config.toml
n_layer = 15
vocab_size = 1024
init_std_o = 0.04
grad_clip = 1.0
MLP neurons of a small language model. Each row is named by its layer, matrix (up: input weights) and neuron, and shows model dimensions 32-159. Each number is 200 + 40 x the weight over its row's rms, rounded and kept within 0 to 999.
Before each neuron's rows, "fires on" lists the tokens most often at its 100 highest values on Wikipedia text that the model never trained on.

fires on: "r", "ing", "b"
L8.up525,123,200,213,173,141,182,160,157,153,217,144,258,170,152,186,255,242,185,206,238,157,189,174,122,177,278,221,266,205,149,241,130,256,215,176,286,186,182,172,177,219,165,254,251,173,220,78,260,206,218,207,172,204,192,230,211,194,211,225,232,216,213,183,193,176,193,130,197,203,159,194,231,188,153,144,164,188,176,246,254,214,134,206,197,212,274,205,161,227,241,197,194,311,124,261,186,197,191,203,135,248,178,164,179,201,237,145,251,203,161,195,197,183,178,218,313,231,260,206,174,188,258,196,174,221,249,227,213

fires on: "n", "es", "op", "ct", "ed", "t"
L7.up202,234,205,194,149,150,229,193,121,186,223,246,138,257,155,217,165,218,213,240,143,120,279,210,197,153,186,212,157,211,157,262,194,136,230,205,137,210,210,245,174,242,146,120,209,289,243,233,188,154,189,182,184,223,191,202,235,244,92,218,220,238,159,186,219,191,239,230,229,203,132,213,196,227,161,233,198,292,211,228,201,175,162,231,209,176,155,268,269,151,157,170,247,195,241,243,232,290,209,142,203,181,270,197,139,258,247,186,195,160,171,171,221,201,218,167,242,259,256,217,168,256,206,198,210,143,162,254,234

fires on: ":", "on", "ent", "av", "1", " of"
L5.up186,229,207,161,135,199,215,247,133,208,131,174,257,230,242,170,144,208,228,200,210,182,187,230,235,180,260,192,151,186,206,220,286,107,195,143,222,212,198,159,149,212,191,168,217,233,279,206,168,186,199,184,197,195,187,202,185,178,216,135,196,237,210,154,190,184,172,216,139,158,214,168,177,177,236,236,215,212,191,154,126,214,154,254,161,218,205,188,186,129,145,217,182,214,247,161,250,231,161,156,195,213,255,165,165,126,223,246,222,179,159,242,217,163,185,137,251,216,165,221,238,217,210,248,186,99,233,194,208

fires on: "er", ",", "ers", "es", "s", "et"
L7.up418,190,166,168,208,200,144,227,182,211,223,209,170,304,196,203,291,196,201,224,166,203,248,174,172,222,216,246,165,199,226,256,184,236,190,220,184,247,311,186,219,232,191,226,173,148,286,125,160,229,154,143,217,208,145,134,189,188,239,252,217,212,205,173,189,175,234,271,209,205,192,187,197,98,134,173,212,125,193,235,141,197,235,177,163,249,164,229,217,170,169,193,186,199,219,158,210,262,169,176,203,229,201,217,204,211,206,227,275,241,222,139,192,247,149,240,195,148,194,174,229,255,175,171,205,190,132,190,139

fires on: "al", "il", "ow", "e", "mer"
L4.up565,189,191,159,203,208,204,185,192,187,247,145,160,264,258,211,145,122,169,208,233,200,211,229,177,185,231,104,249,234,167,161,218,156,190,233,226,208,211,177,202,207,185,251,192,155,267,135,200,234,293,303,174,241,191,206,159,152,205,236,193,174,198,239,196,181,182,130,218,243,199,134,151,227,173,242,118,216,233,206,265,213,242,216,193,177,210,207,181,204,204,208,226,121,168,232,175,203,288,184,264,236,118,203,173,221,190,155,229,206,159,156,206,208,219,147,172,264,189,194,299,205,247,221,204,189,191,250,173

fires on: "ame", "est", "ed", "en", "ent"
L5.up503,209,170,206,197,228,217,216,160,271,210,209,254,200,268,212,237,229,232,223,156,104,174,226,222,230,208,226,260,265,288,231,183,198,225,151,251,232,257,175,228,131,170,186,189,251,182,245,217,290,182,186,233,261,205,233,76,191,103,162,184,198,144,145,176,117,270,196,211,262,188,161,190,156,187,176,228,232,209,205,244,192,99,205,215,179,160,245,182,205,203,213,152,272,207,180,228,169,189,158,202,215,180,113,177,254,161,198,140,158,177,216,266,187,186,204,261,200,216,183,187,193,178,231,217,210,250,121,165

fires on: " g", " (", "g", " G", "G", "C"
L10.up188,228,224,280,190,243,235,214,216,156,216,217,183,192,224,234,192,240,209,263,182,197,217,225,221,140,139,195,223,243,199,176,174,230,276,223,233,175,183,161,243,262,220,155,238,197,172,162,218,196,180,188,228,267,212,239,159,216,220,202,198,175,138,152,194,204,190,279,269,218,208,157,183,203,181,264,190,224,202,225,232,152,222,282,266,199,220,188,260,240,206,188,203,161,244,238,267,223,224,122,197,203,184,196,131,213,205,256,137,173,189,114,281,158,211,205,239,155,241,152,207,174,110,89,191,186,211,249,297

fires on: " ", "s", " in", " s", "o"
L9.up414,115,249,196,214,211,173,203,208,199,197,240,175,113,232,195,260,224,191,253,237,170,93,153,214,169,109,164,153,250,231,238,162,205,231,229,167,177,186,196,205,242,221,201,124,272,199,211,229,157,205,165,233,215,197,127,232,180,189,184,184,203,150,163,159,209,181,162,203,174,289,167,220,220,224,130,177,198,202,218,172,170,235,214,197,190,209,158,227,191,236,210,141,180,184,186,190,210,186,232,150,228,200,223,222,205,235,241,243,213,255,185,259,188,204,245,203,244,143,225,209,185,221,247,238,148,215,180,190

fires on: "ec", "n", "et", "er"
L5.up236,173,195,169,172,223,198,225,153,223,186,156,135,250,248,89,289,197,131,205,258,161,203,207,255,249,182,263,206,233,181,179,222,249,208,139,184,226,246,246,193,265,262,215,227,205,237,156,208,220,235,107,136,152,178,142,155,216,274,223,277,193,198,239,170,197,252,200,197,126,189,175,180,126,114,261,232,161,228,256,221,173,180,161,185,136,210,171,224,171,181,180,179,180,249,242,183,292,117,190,261,217,192,195,169,156,203,270,208,185,212,187,192,180,237,199,218,180,205,172,238,226,160,177,189,215,186,155,220

fires on: "op", "er", "at", "y", "le", "us"
L4.up561,190,192,118,219,272,192,224,228,172,169,212,240,214,207,179,231,141,192,188,230,161,260,175,200,205,129,204,291,273,228,166,247,251,175,224,206,215,190,200,159,212,157,203,234,236,150,187,233,213,221,147,250,167,186,165,231,129,221,230,215,189,140,172,241,207,215,201,223,244,236,219,211,173,194,175,161,179,174,190,180,216,203,180,160,189,168,262,246,117,182,198,227,205,216,229,131,137,219,202,242,253,125,194,246,234,241,233,236,226,179,176,151,190,181,241,157,137,189,192,243,101,166,142,223,154,168,290,175

fires on: "o", "e", "s", "é", "ing"
L5.up385,163,194,212,239,132,199,250,259,173,207,250,290,207,113,214,203,163,185,292,202,168,71,167,227,235,158,179,182,235,166,222,146,211,206,204,194,245,238,214,230,199,193,196,206,149,234,175,173,204,153,209,248,227,168,192,171,224,215,195,161,228,239,173,209,243,194,169,233,214,308,215,164,158,191,164,127,236,205,234,214,200,233,230,189,151,180,195,220,139,239,225,251,197,244,269,204,198,221,295,119,276,182,146,216,255,227,264,232,230,205,191,159,185,161,234,167,209,240,209,166,166,209,250,181,166,170,202,150

fires on: "u", "v", "i", "le", " of", "ate"
L7.up595,226,199,187,251,199,238,234,157,207,132,227,240,228,169,182,159,185,196,218,205,187,117,188,135,163,267,122,296,130,166,220,168,242,247,139,318,229,116,214,196,238,223,113,208,250,232,181,147,149,140,261,192,264,248,155,160,226,244,203,128,210,227,220,206,228,170,247,198,217,191,197,194,212,168,190,131,220,230,170,170,181,222,181,175,254,173,200,220,214,157,201,184,217,215,136,186,112,191,271,224,149,203,127,228,243,194,142,161,214,160,153,188,189,214,206,110,270,194,221,203,254,208,178,234,235,134,183,257

fires on: "f", "ep"
L10.up618,182,166,220,192,122,241,231,161,149,129,163,225,190,144,251,209,193,134,237,213,211,198,239,210,169,153,159,181,232,223,211,230,234,127,231,138,207,188,208,219,221,238,165,181,123,207,208,213,149,179,126,193,181,169,228,133,190,191,283,226,146,253,182,238,195,171,168,223,221,182,158,178,234,220,217,194,212,130,249,200,181,293,206,131,220,165,247,233,198,200,275,177,229,199,175,236,183,169,185,181,250,245,173,249,185,210,183,200,184,140,220,226,251,135,162,249,293,245,175,218,143,223,224,143,268,179,196,188

fires on: "i", "ent", "at", "est"
L4.up829,215,261,221,178,198,180,256,194,139,187,203,158,170,253,154,252,225,234,102,198,210,249,222,200,176,196,182,240,211,196,166,194,210,132,252,217,218,156,182,207,181,189,231,190,218,228,273,198,196,172,212,284,232,210,266,117,144,135,153,229,177,244,160,121,188,246,264,235,205,143,191,126,191,267,164,202,193,195,203,236,236,139,156,166,128,272,276,230,174,217,176,188,203,192,183,203,214,188,294,250,189,232,149,232,239,190,211,156,137,247,165,243,215,200,208,227,229,222,168,201,175,226,269,166,183,227,202,138

fires on: "d", "h", ".", "b", "th", "t"
L10.up259,173,212,270,247,162,270,199,189,187,225,149,194,241,141,205,172,227,205,143,207,221,199,220,222,242,153,232,221,263,242,150,219,188,263,175,234,200,182,206,121,191,178,157,231,251,199,132,224,211,236,220,220,251,211,176,207,197,146,235,175,224,236,150,158,235,193,234,245,228,245,197,226,156,212,258,181,233,202,168,151,174,226,168,141,218,229,176,183,197,283,209,186,240,262,177,169,146,153,173,259,202,242,175,257,191,221,225,227,141,159,235,230,185,195,221,240,133,195,158,211,140,218,254,215,203,240,201,276

fires on: "i", "e", "en"
L2.up613,248,205,169,181,206,140,139,160,212,181,211,145,252,153,226,197,183,180,171,248,161,177,226,183,156,213,155,213,171,235,184,277,199,233,134,293,241,212,196,148,191,198,260,156,151,202,205,209,213,191,227,207,186,260,228,200,193,200,182,165,148,197,157,157,180,212,209,140,209,249,189,274,201,248,197,264,259,248,174,140,169,203,139,229,185,229,249,191,327,205,238,247,247,252,210,221,190,234,245,177,203,205,219,231,243,176,203,206,267,193,223,168,96,188,154,288,173,243,229,186,217,154,291,197,243,257,207,190

fires on: "re", "z", "le", "'", "a", "x"
L5.up737,164,217,196,194,283,317,264,191,282,228,190,188,189,175,210,201,182,257,186,215,162,196,172,149,169,194,266,206,278,233,208,205,245,193,178,186,211,225,244,202,135,170,248,148,219,220,179,141,206,185,247,190,222,209,230,233,227,197,184,171,172,273,255,176,191,266,165,224,200,212,276,238,231,227,312,157,199,184,230,135,225,193,141,250,167,170,214,308,197,134,174,184,157,246,209,211,154,147,262,167,153,109,219,219,217,197,211,202,201,201,173,210,194,151,123,280,216,195,190,170,225,221,100,232,159,228,214,250

fires on: " al", "al", "as", "o", "e"
L8.up579,275,234,203,204,217,211,142,182,148,256,147,190,193,230,206,171,242,181,169,199,234,191,205,175,144,219,166,178,103,253,245,202,145,207,236,224,258,142,223,225,165,152,229,136,221,223,162,178,175,204,285,235,175,181,190,219,225,225,240,180,265,192,166,209,185,224,115,219,200,188,153,173,193,187,222,232,197,207,160,198,140,254,180,217,178,233,159,154,194,224,193,207,186,132,193,130,205,197,90,241,210,200,178,240,178,210,233,166,188,134,165,248,210,177,211,240,222,203,191,258,265,190,286,190,202,208,250,209

fires on: "o", "ear", "ent", "p", "el", "w"
L4.up644,178,200,250,168,210,177,152,294,190,219,239,142,140,239,218,122,235,164,225,182,211,205,227,230,237,252,123,220,150,171,197,156,160,172,182,219,145,256,225,249,163,171,257,216,199,194,196,156,205,156,196,252,178,145,267,249,218,194,209,202,247,165,216,103,255,291,157,223,167,190,255,230,178,262,250,153,177,154,209,128,178,185,183,184,187,166,221,186,193,196,207,196,202,151,176,216,190,163,163,129,172,138,173,248,179,201,193,183,279,212,177,185,159,239,193,212,202,234,224,162,245,152,195,226,162,183,237,222

fires on: "ac", "id", "on", "op", "s", "c"
L10.up80,118,246,131,211,127,200,229,219,138,220,220,271,253,224,245,183,191,180,203,235,206,223,168,250,226,212,224,251,152,221,206,108,164,201,214,192,185,209,142,129,150,147,202,166,216,201,239,244,188,251,150,212,210,235,203,241,122,129,286,146,165,172,261,202,223,225,182,234,144,205,243,179,158,231,231,237,159,172,174,208,248,239,170,220,192,262,280,175,224,187,231,171,203,223,199,198,249,207,211,162,211,221,282,208,226,123,270,194,213,213,219,201,158,194,248,187,165,131,237,234,280,179,209,217,142,261,183,230

fires on: "b", " b", "ub", "p", "if", "ab"
L5.up495,162,213,165,138,247,197,229,177,133,174,201,247,207,211,144,185,239,151,141,232,174,195,220,191,238,187,206,211,212,183,208,142,189,236,235,242,157,239,181,214,179,202,251,250,215,197,165,245,136,222,218,119,208,180,164,215,193,224,234,214,193,271,194,104,165,274,163,226,253,173,119,216,164,212,165,211,189,194,181,179,229,169,157,201,195,230,222,244,224,167,252,245,246,250,141,219,221,292,216,177,228,123,207,183,205,190,242,247,168,220,184,177,150,208,266,242,203,226,194,122,215,258,286,222,266,178,278,199

fires on: "o", " h", "he", "p", "v", "c"
L9.up886,227,194,226,134,231,135,186,275,163,194,229,209,239,161,215,153,166,166,207,214,248,162,241,246,244,257,214,219,152,152,179,204,118,209,184,190,143,204,190,181,200,150,240,213,168,211,172,98,165,103,158,272,186,269,175,258,226,244,178,209,174,226,223,119,183,211,215,204,156,218,184,175,271,208,225,138,192,171,227,106,205,177,159,156,260,121,189,208,195,247,206,109,219,200,190,184,172,152,205,233,132,174,181,205,208,154,235,284,276,229,195,226,163,230,270,166,224,200,211,189,246,245,172,211,188,252,197,187

fires on: "=", "e", "r", "h", "an", " that"
L8.up10,202,179,174,69,238,236,242,198,117,239,133,209,286,186,191,246,211,126,180,212,231,212,156,220,108,234,211,239,221,207,263,209,204,190,234,213,211,183,240,215,270,207,91,177,176,202,247,239,166,143,140,209,173,169,254,172,221,239,189,212,190,163,206,138,252,223,243,167,130,245,147,243,142,206,194,194,244,265,181,247,236,255,209,196,233,188,133,243,223,259,198,232,175,200,161,231,196,161,166,257,176,317,182,137,139,159,188,166,186,130,243,241,257,245,246,207,161,211,159,223,174,193,171,169,190,156,226,202

fires on: "s", "N", "es", "W"
L9.up532,200,248,164,313,151,195,165,148,199,217,194,231,200,228,185,198,213,139,155,176,182,296,206,130,165,168,205,219,193,207,177,129,234,197,205,201,218,173,221,215,212,133,211,199,117,231,145,148,142,169,154,221,219,221,186,194,252,250,206,178,151,188,177,198,173,244,247,162,187,252,120,220,151,183,191,174,173,156,229,179,182,212,259,218,136,159,289,228,197,150,154,142,178,204,179,225,189,135,269,259,305,179,226,229,193,289,229,297,194,216,225,231,176,196,186,225,230,238,233,251,226,196,182,208,152,180,163,192

fires on: "it", "e", "r", "v", "ed", ":"
L4.up949,177,184,169,148,175,175,255,214,221,269,215,244,203,218,204,263,239,258,204,183,199,149,93,211,193,229,234,254,164,214,203,195,140,156,200,199,220,193,261,156,273,235,131,244,190,215,207,185,190,161,217,211,133,260,206,151,253,209,225,247,248,239,200,257,208,294,171,192,231,175,180,278,142,162,146,274,280,252,106,161,200,234,219,237,218,215,187,207,212,262,204,243,110,94,201,257,174,165,219,216,259,207,97,168,187,201,223,179,108,187,218,164,205,170,271,205,212,231,214,134,207,271,195,204,193,186,210,231

fires on: "i", "a", "u", "o"
L10.up514,168,205,199,165,251,219,171,198,160,229,175,157,247,146,191,158,257,237,225,188,215,223,195,179,184,189,176,221,190,125,207,242,160,255,197,111,95,283,140,251,254,230,249,216,214,150,259,102,223,333,237,256,230,159,231,128,160,159,198,172,243,206,180,143,196,210,262,161,173,212,160,185,141,182,173,123,181,185,210,186,150,214,180,195,183,168,210,246,166,227,159,216,207,189,135,140,255,221,157,175,202,182,161,144,156,210,205,157,131,220,205,203,165,211,209,285,287,254,183,164,155,151,195,161,203,200,182,163

fires on: "ou", "'", " Mar", "ur", "he", "g"
L10.up474,194,149,208,189,213,290,201,168,156,237,221,195,217,193,232,196,205,217,180,167,202,225,144,258,243,131,204,238,245,185,188,248,178,250,230,216,149,246,169,192,178,139,167,213,278,170,194,204,185,191,193,177,94,188,252,210,210,232,203,222,69,199,160,211,247,183,99,240,141,213,174,233,193,199,228,224,156,163,169,205,167,134,213,196,225,236,256,164,155,204,249,199,193,193,285,258,219,185,133,190,179,174,206,187,154,165,234,267,186,268,246,168,233,124,210,226,217,242,162,187,227,133,162,176,219,297,160,187

fires on: "ou", "u", "ow", "z", "re", "ur"
L2.up175,279,216,243,199,213,228,151,142,212,288,191,220,212,213,253,237,232,216,184,159,165,219,135,236,216,125,206,142,238,182,187,244,244,214,222,163,194,192,185,170,234,179,191,185,260,243,199,163,151,200,208,196,152,157,297,198,214,255,211,156,184,116,151,128,229,188,147,189,199,179,104,257,269,169,223,164,151,167,213,190,178,172,236,191,188,166,241,204,190,176,258,216,226,196,249,118,165,186,200,173,258,204,223,214,218,211,243,128,188,196,181,159,136,256,232,130,219,252,215,147,257,180,194,123,198,191,291,200

fires on: "o", "an", "y", "as", "h", "en"
L4.up586,186,165,180,178,251,153,193,243,240,143,175,119,238,131,194,146,156,171,162,190,221,192,233,215,191,239,162,208,217,179,199,205,239,214,230,172,245,189,197,159,169,228,220,222,200,166,134,175,227,213,184,176,237,267,227,277,213,220,171,201,215,119,231,112,236,168,232,233,219,158,212,278,91,182,203,210,169,247,219,209,184,233,167,217,246,223,214,251,277,215,217,254,207,247,249,190,216,222,195,109,164,192,167,193,152,238,195,205,256,200,222,184,98,180,262,256,253,230,261,158,139,209,261,201,198,162,227,242

fires on: "il", "ol", "le", "ist", "ing"
L2.up399,217,239,183,183,185,200,204,163,198,160,131,178,225,173,156,180,226,129,199,281,233,258,246,215,181,231,147,231,186,206,220,195,271,249,137,257,167,112,287,161,214,120,176,218,226,185,158,180,169,272,117,183,209,183,247,193,254,230,206,207,124,184,210,122,203,206,202,146,218,162,219,205,173,176,208,269,205,195,169,186,227,125,132,177,235,163,193,137,186,213,164,189,276,241,187,224,266,142,132,204,230,149,144,144,215,215,196,234,228,198,172,235,143,191,151,223,208,260,175,195,208,243,197,188,255,252,174,179

fires on: "ub", "p", "y", "m", "n", "A"
L5.up107,234,172,165,169,193,128,222,240,156,206,257,233,170,178,238,193,218,238,246,190,279,224,245,115,215,180,189,181,251,181,166,197,243,163,211,205,185,152,221,151,182,200,169,188,191,196,192,203,219,185,251,256,193,185,159,166,245,246,269,189,166,262,232,213,203,227,212,210,177,213,216,212,189,198,269,188,172,148,121,217,178,190,180,220,156,189,205,194,199,272,157,249,217,199,181,178,111,269,211,240,77,224,240,220,159,108,223,204,162,270,266,185,253,242,202,199,167,185,160,212,209,262,181,259,151,163,205,212

fires on: "ct", "a", "t", "ay"
L4.up260,291,192,199,253,263,226,226,153,208,209,269,191,229,215,205,176,247,184,204,197,231,235,158,202,190,198,120,130,177,169,201,192,205,202,155,211,226,187,141,169,242,165,148,201,266,205,169,256,196,218,215,169,259,229,235,162,234,199,177,157,251,174,210,268,154,188,187,185,245,170,191,242,181,144,252,231,197,205,202,163,253,220,191,169,168,232,208,192,187,230,114,214,182,181,236,185,176,221,221,205,170,233,200,183,128,226,213,197,117,151,178,198,212,205,152,238,209,217,233,174,278,129,173,156,138,257,187,234

fires on: "\n", " ", "f"
L9.up903,236,205,198,214,171,203,243,174,205,184,159,211,127,176,191,220,195,196,249,187,184,126,197,201,142,163,236,216,224,263,237,213,254,206,207,214,179,92,189,201,167,192,210,187,216,229,306,177,159,225,194,203,156,220,257,205,230,251,228,199,134,255,205,228,232,210,240,198,204,157,131,260,192,237,223,173,194,154,216,152,270,173,199,174,161,181,188,351,184,231,299,142,188,301,228,276,189,231,260,196,184,258,204,257,179,185,232,167,164,137,163,264,230,170,175,195,216,216,162,206,194,193,233,255,213,194,263,201

fires on: "z", " L", "n", "b", "'", "h"
L9.up265,171,169,246,220,241,291,231,149,175,200,186,212,196,164,233,197,238,168,140,199,230,234,229,224,248,234,258,236,272,213,193,191,239,233,162,198,192,255,185,189,244,100,225,187,168,256,138,197,223,174,185,260,208,156,172,189,254,157,186,240,154,213,141,249,270,230,201,195,181,103,195,323,131,250,340,196,154,194,182,152,157,205,151,182,202,184,180,226,229,169,236,273,225,173,221,157,220,182,274,191,176,130,151,180,193,176,119,306,112,169,169,259,187,186,162,230,217,221,178,147,210,146,180,237,188,231,194,224

fires on: "g", "ag", "ing", "c", "d", "m"
L7.up886,181,225,182,236,132,178,173,191,220,188,204,238,215,245,211,132,218,170,225,244,175,137,197,140,216,221,165,229,203,229,234,143,227,213,166,177,273,226,184,198,197,207,246,185,214,251,126,114,164,316,221,225,176,212,217,161,218,224,228,189,245,168,128,202,142,259,197,202,193,191,152,199,193,124,215,149,196,128,196,200,238,244,179,250,155,245,199,226,104,208,169,199,188,218,132,295,169,230,256,264,255,197,113,233,182,250,234,218,249,168,226,222,144,165,266,187,185,162,232,191,225,226,183,195,101,254,203,188

fires on: "ov", " of", "it", "ed", "v"
L4.up356,108,184,104,226,261,213,189,185,252,236,193,237,202,245,212,147,253,190,199,233,182,161,196,226,171,156,216,186,202,151,213,208,133,174,188,141,216,149,213,131,235,163,137,123,230,173,264,151,191,185,226,157,188,210,178,116,181,196,164,230,163,230,162,199,196,168,235,201,200,176,276,166,202,206,155,215,158,165,237,272,189,195,247,231,181,148,115,180,185,238,132,206,272,212,278,140,181,201,181,234,262,165,147,187,265,247,167,204,190,172,142,177,204,138,229,224,153,248,143,242,166,223,221,158,189,267,226,176

fires on: "e", "le", "f", "o", "ing"
L5.up774,191,224,162,219,175,157,215,141,195,273,255,301,254,238,244,197,264,177,195,196,252,222,193,236,232,239,215,188,173,191,228,189,233,167,201,316,204,199,209,150,194,200,228,183,164,201,190,154,184,151,163,194,155,217,120,240,166,245,219,230,179,254,208,248,214,167,195,242,223,235,221,232,152,198,275,253,207,192,184,181,176,237,114,237,208,196,240,243,136,185,225,192,188,165,188,229,165,162,232,154,195,281,204,136,181,147,187,185,145,204,168,295,176,165,177,158,250,179,201,216,188,188,188,164,236,144,201,259

fires on: "ist", "j", "v"
L10.up844,104,217,218,287,281,168,149,219,168,132,224,253,186,203,210,253,216,215,213,192,251,199,208,211,175,259,176,252,109,168,214,227,148,176,135,224,154,148,202,219,197,160,253,199,238,219,164,166,270,178,274,159,225,136,160,137,218,239,232,171,189,216,197,212,201,199,252,191,206,147,165,246,131,139,218,102,221,282,308,186,163,175,135,239,186,229,205,214,131,187,162,163,205,184,206,250,185,220,249,243,245,213,152,251,133,209,186,137,224,167,161,213,219,198,258,189,278,193,245,178,242,214,227,211,227,203,198,234

fires on: "ak", "g", "t", "h", "ing", ":"
L5.up74,220,180,242,207,143,169,161,189,171,222,228,209,177,207,155,205,188,204,196,223,216,191,153,182,204,178,179,259,179,196,219,184,201,181,246,165,235,150,243,197,208,220,179,178,211,203,178,171,94,215,226,158,182,180,273,229,253,268,243,205,182,180,233,223,243,231,222,222,245,164,246,167,168,139,242,152,193,125,133,188,207,187,145,208,154,112,181,171,150,246,197,195,188,207,219,239,229,170,205,182,213,249,226,211,145,156,207,179,230,205,230,275,210,156,231,163,183,244,179,241,239,243,176,178,109,219,122,143

fires on: " m", "m", "c", "n", "C"
L9.up33,195,237,169,209,167,115,232,140,148,209,215,301,178,178,244,167,194,237,212,232,227,222,203,174,130,165,195,263,286,176,244,164,163,234,189,218,219,246,170,158,205,200,142,219,171,229,194,232,174,139,228,226,219,239,217,132,104,252,230,262,182,176,198,262,167,184,145,248,215,226,123,253,273,181,234,230,139,184,247,251,184,245,143,216,168,174,225,184,190,217,234,238,193,182,157,185,162,233,236,245,186,142,169,243,257,152,202,179,156,200,208,175,203,215,180,186,205,269,175,224,138,260,189,294,180,226,236,117

fires on: "\n", "==", "===", "="
L5.up1017,171,265,187,253,163,131,153,139,176,228,194,205,102,220,203,225,116,174,185,154,255,140,194,159,184,124,230,214,251,170,230,201,241,180,214,258,156,187,172,216,179,252,222,222,203,209,219,225,255,214,190,139,189,274,280,229,251,237,272,243,159,201,136,245,188,218,203,259,155,176,163,192,187,199,164,249,219,201,238,142,247,188,192,129,161,111,242,243,141,199,200,200,144,187,240,194,280,193,290,176,191,299,192,235,146,150,173,160,210,211,241,170,237,190,228,145,194,224,155,168,181,255,190,213,229,167,202,236

fires on: "u", "le", "er", "ov", "il", "un"
L3.up171,262,156,124,187,213,229,252,196,214,160,138,233,167,227,85,244,142,195,272,136,160,232,188,189,202,192,139,212,199,232,174,235,281,152,207,208,155,288,236,176,222,144,214,171,207,222,201,139,249,236,231,210,206,196,190,219,175,212,228,161,190,160,200,149,224,175,180,169,179,190,225,217,207,202,140,200,206,162,158,160,281,204,231,225,170,165,269,227,177,237,253,106,188,214,172,234,200,151,165,175,173,101,178,225,137,235,182,168,261,193,172,177,225,235,208,173,212,182,237,229,156,103,204,156,229,162,274,183

fires on: "a", " an", " a", "o", "i"
L10.up748,171,141,156,213,208,224,227,137,173,184,196,193,177,166,251,230,240,231,236,186,169,249,183,279,235,190,259,239,235,137,233,158,148,219,226,218,181,207,196,294,284,178,279,171,223,159,152,144,81,203,214,234,196,148,241,182,235,196,148,226,205,226,227,178,105,193,207,165,194,133,164,233,208,197,202,121,218,249,219,120,107,136,206,195,198,169,202,239,184,201,132,165,280,208,264,201,153,242,212,179,162,187,211,209,206,169,230,212,215,205,229,196,194,160,133,317,196,217,159,254,162,189,195,190,185,114,205,166

fires on: "\n", " st", ".", "c", " St"
L10.up690,175,208,187,145,164,176,261,205,149,181,191,219,175,252,143,210,147,141,187,162,144,246,193,261,126,220,225,242,181,238,174,197,180,149,160,194,208,177,208,162,152,139,237,189,191,133,248,241,191,201,182,221,187,212,280,159,269,209,225,148,128,216,269,185,192,255,189,268,195,214,140,233,199,256,261,150,206,239,179,148,146,209,171,215,177,199,242,226,182,219,180,129,187,292,254,215,292,181,245,192,147,244,202,163,261,174,230,96,255,152,196,185,280,170,145,167,198,180,207,160,224,169,236,182,197,224,223,196

fires on: "es", "o", "ap", "u", "ist", "i"
L8.up962,183,148,165,176,196,202,215,147,204,195,158,155,198,170,234,211,200,239,210,186,253,262,214,169,223,201,220,188,237,147,200,163,161,220,157,164,104,238,125,211,160,234,195,204,172,154,219,197,161,209,223,255,196,192,281,156,200,217,201,239,195,242,250,181,237,170,206,166,206,189,223,249,230,191,256,212,220,282,216,198,196,236,186,154,245,131,196,259,122,144,207,169,198,240,206,157,221,234,239,173,222,209,113,120,232,173,204,172,207,237,167,286,210,182,209,248,231,251,212,204,220,228,230,204,168,149,186,165

fires on: "el", "am", " is", "ent"
L2.up65,236,166,285,282,105,221,175,254,239,141,245,175,180,180,203,138,176,171,179,164,231,150,249,175,267,238,231,225,123,235,227,180,113,228,232,235,230,201,257,197,235,179,218,142,202,272,185,217,279,156,255,213,197,251,210,212,187,227,221,213,178,229,224,170,256,214,160,178,170,190,191,259,180,199,172,210,193,125,190,203,182,202,145,249,180,119,188,124,212,226,196,299,220,208,267,250,236,133,216,118,141,156,189,228,164,242,206,189,194,230,211,196,154,188,248,193,182,224,180,161,215,210,240,264,168,158,202,227

fires on: "op", "ic", "ac", "gh", "y", "g"
L9.up624,184,209,225,75,160,151,235,154,138,136,242,214,197,221,240,204,145,146,203,189,246,222,182,223,206,167,192,205,215,249,136,185,184,209,221,245,129,184,134,219,215,167,253,182,181,158,224,178,240,205,145,236,245,237,170,251,143,181,207,117,178,215,256,214,216,225,210,308,208,235,180,242,136,147,190,177,160,230,158,250,233,230,196,234,207,254,242,256,220,210,219,163,202,187,197,218,172,181,136,202,216,168,198,208,207,190,267,243,163,148,185,227,219,155,250,179,189,282,256,137,190,226,204,187,243,197,172,215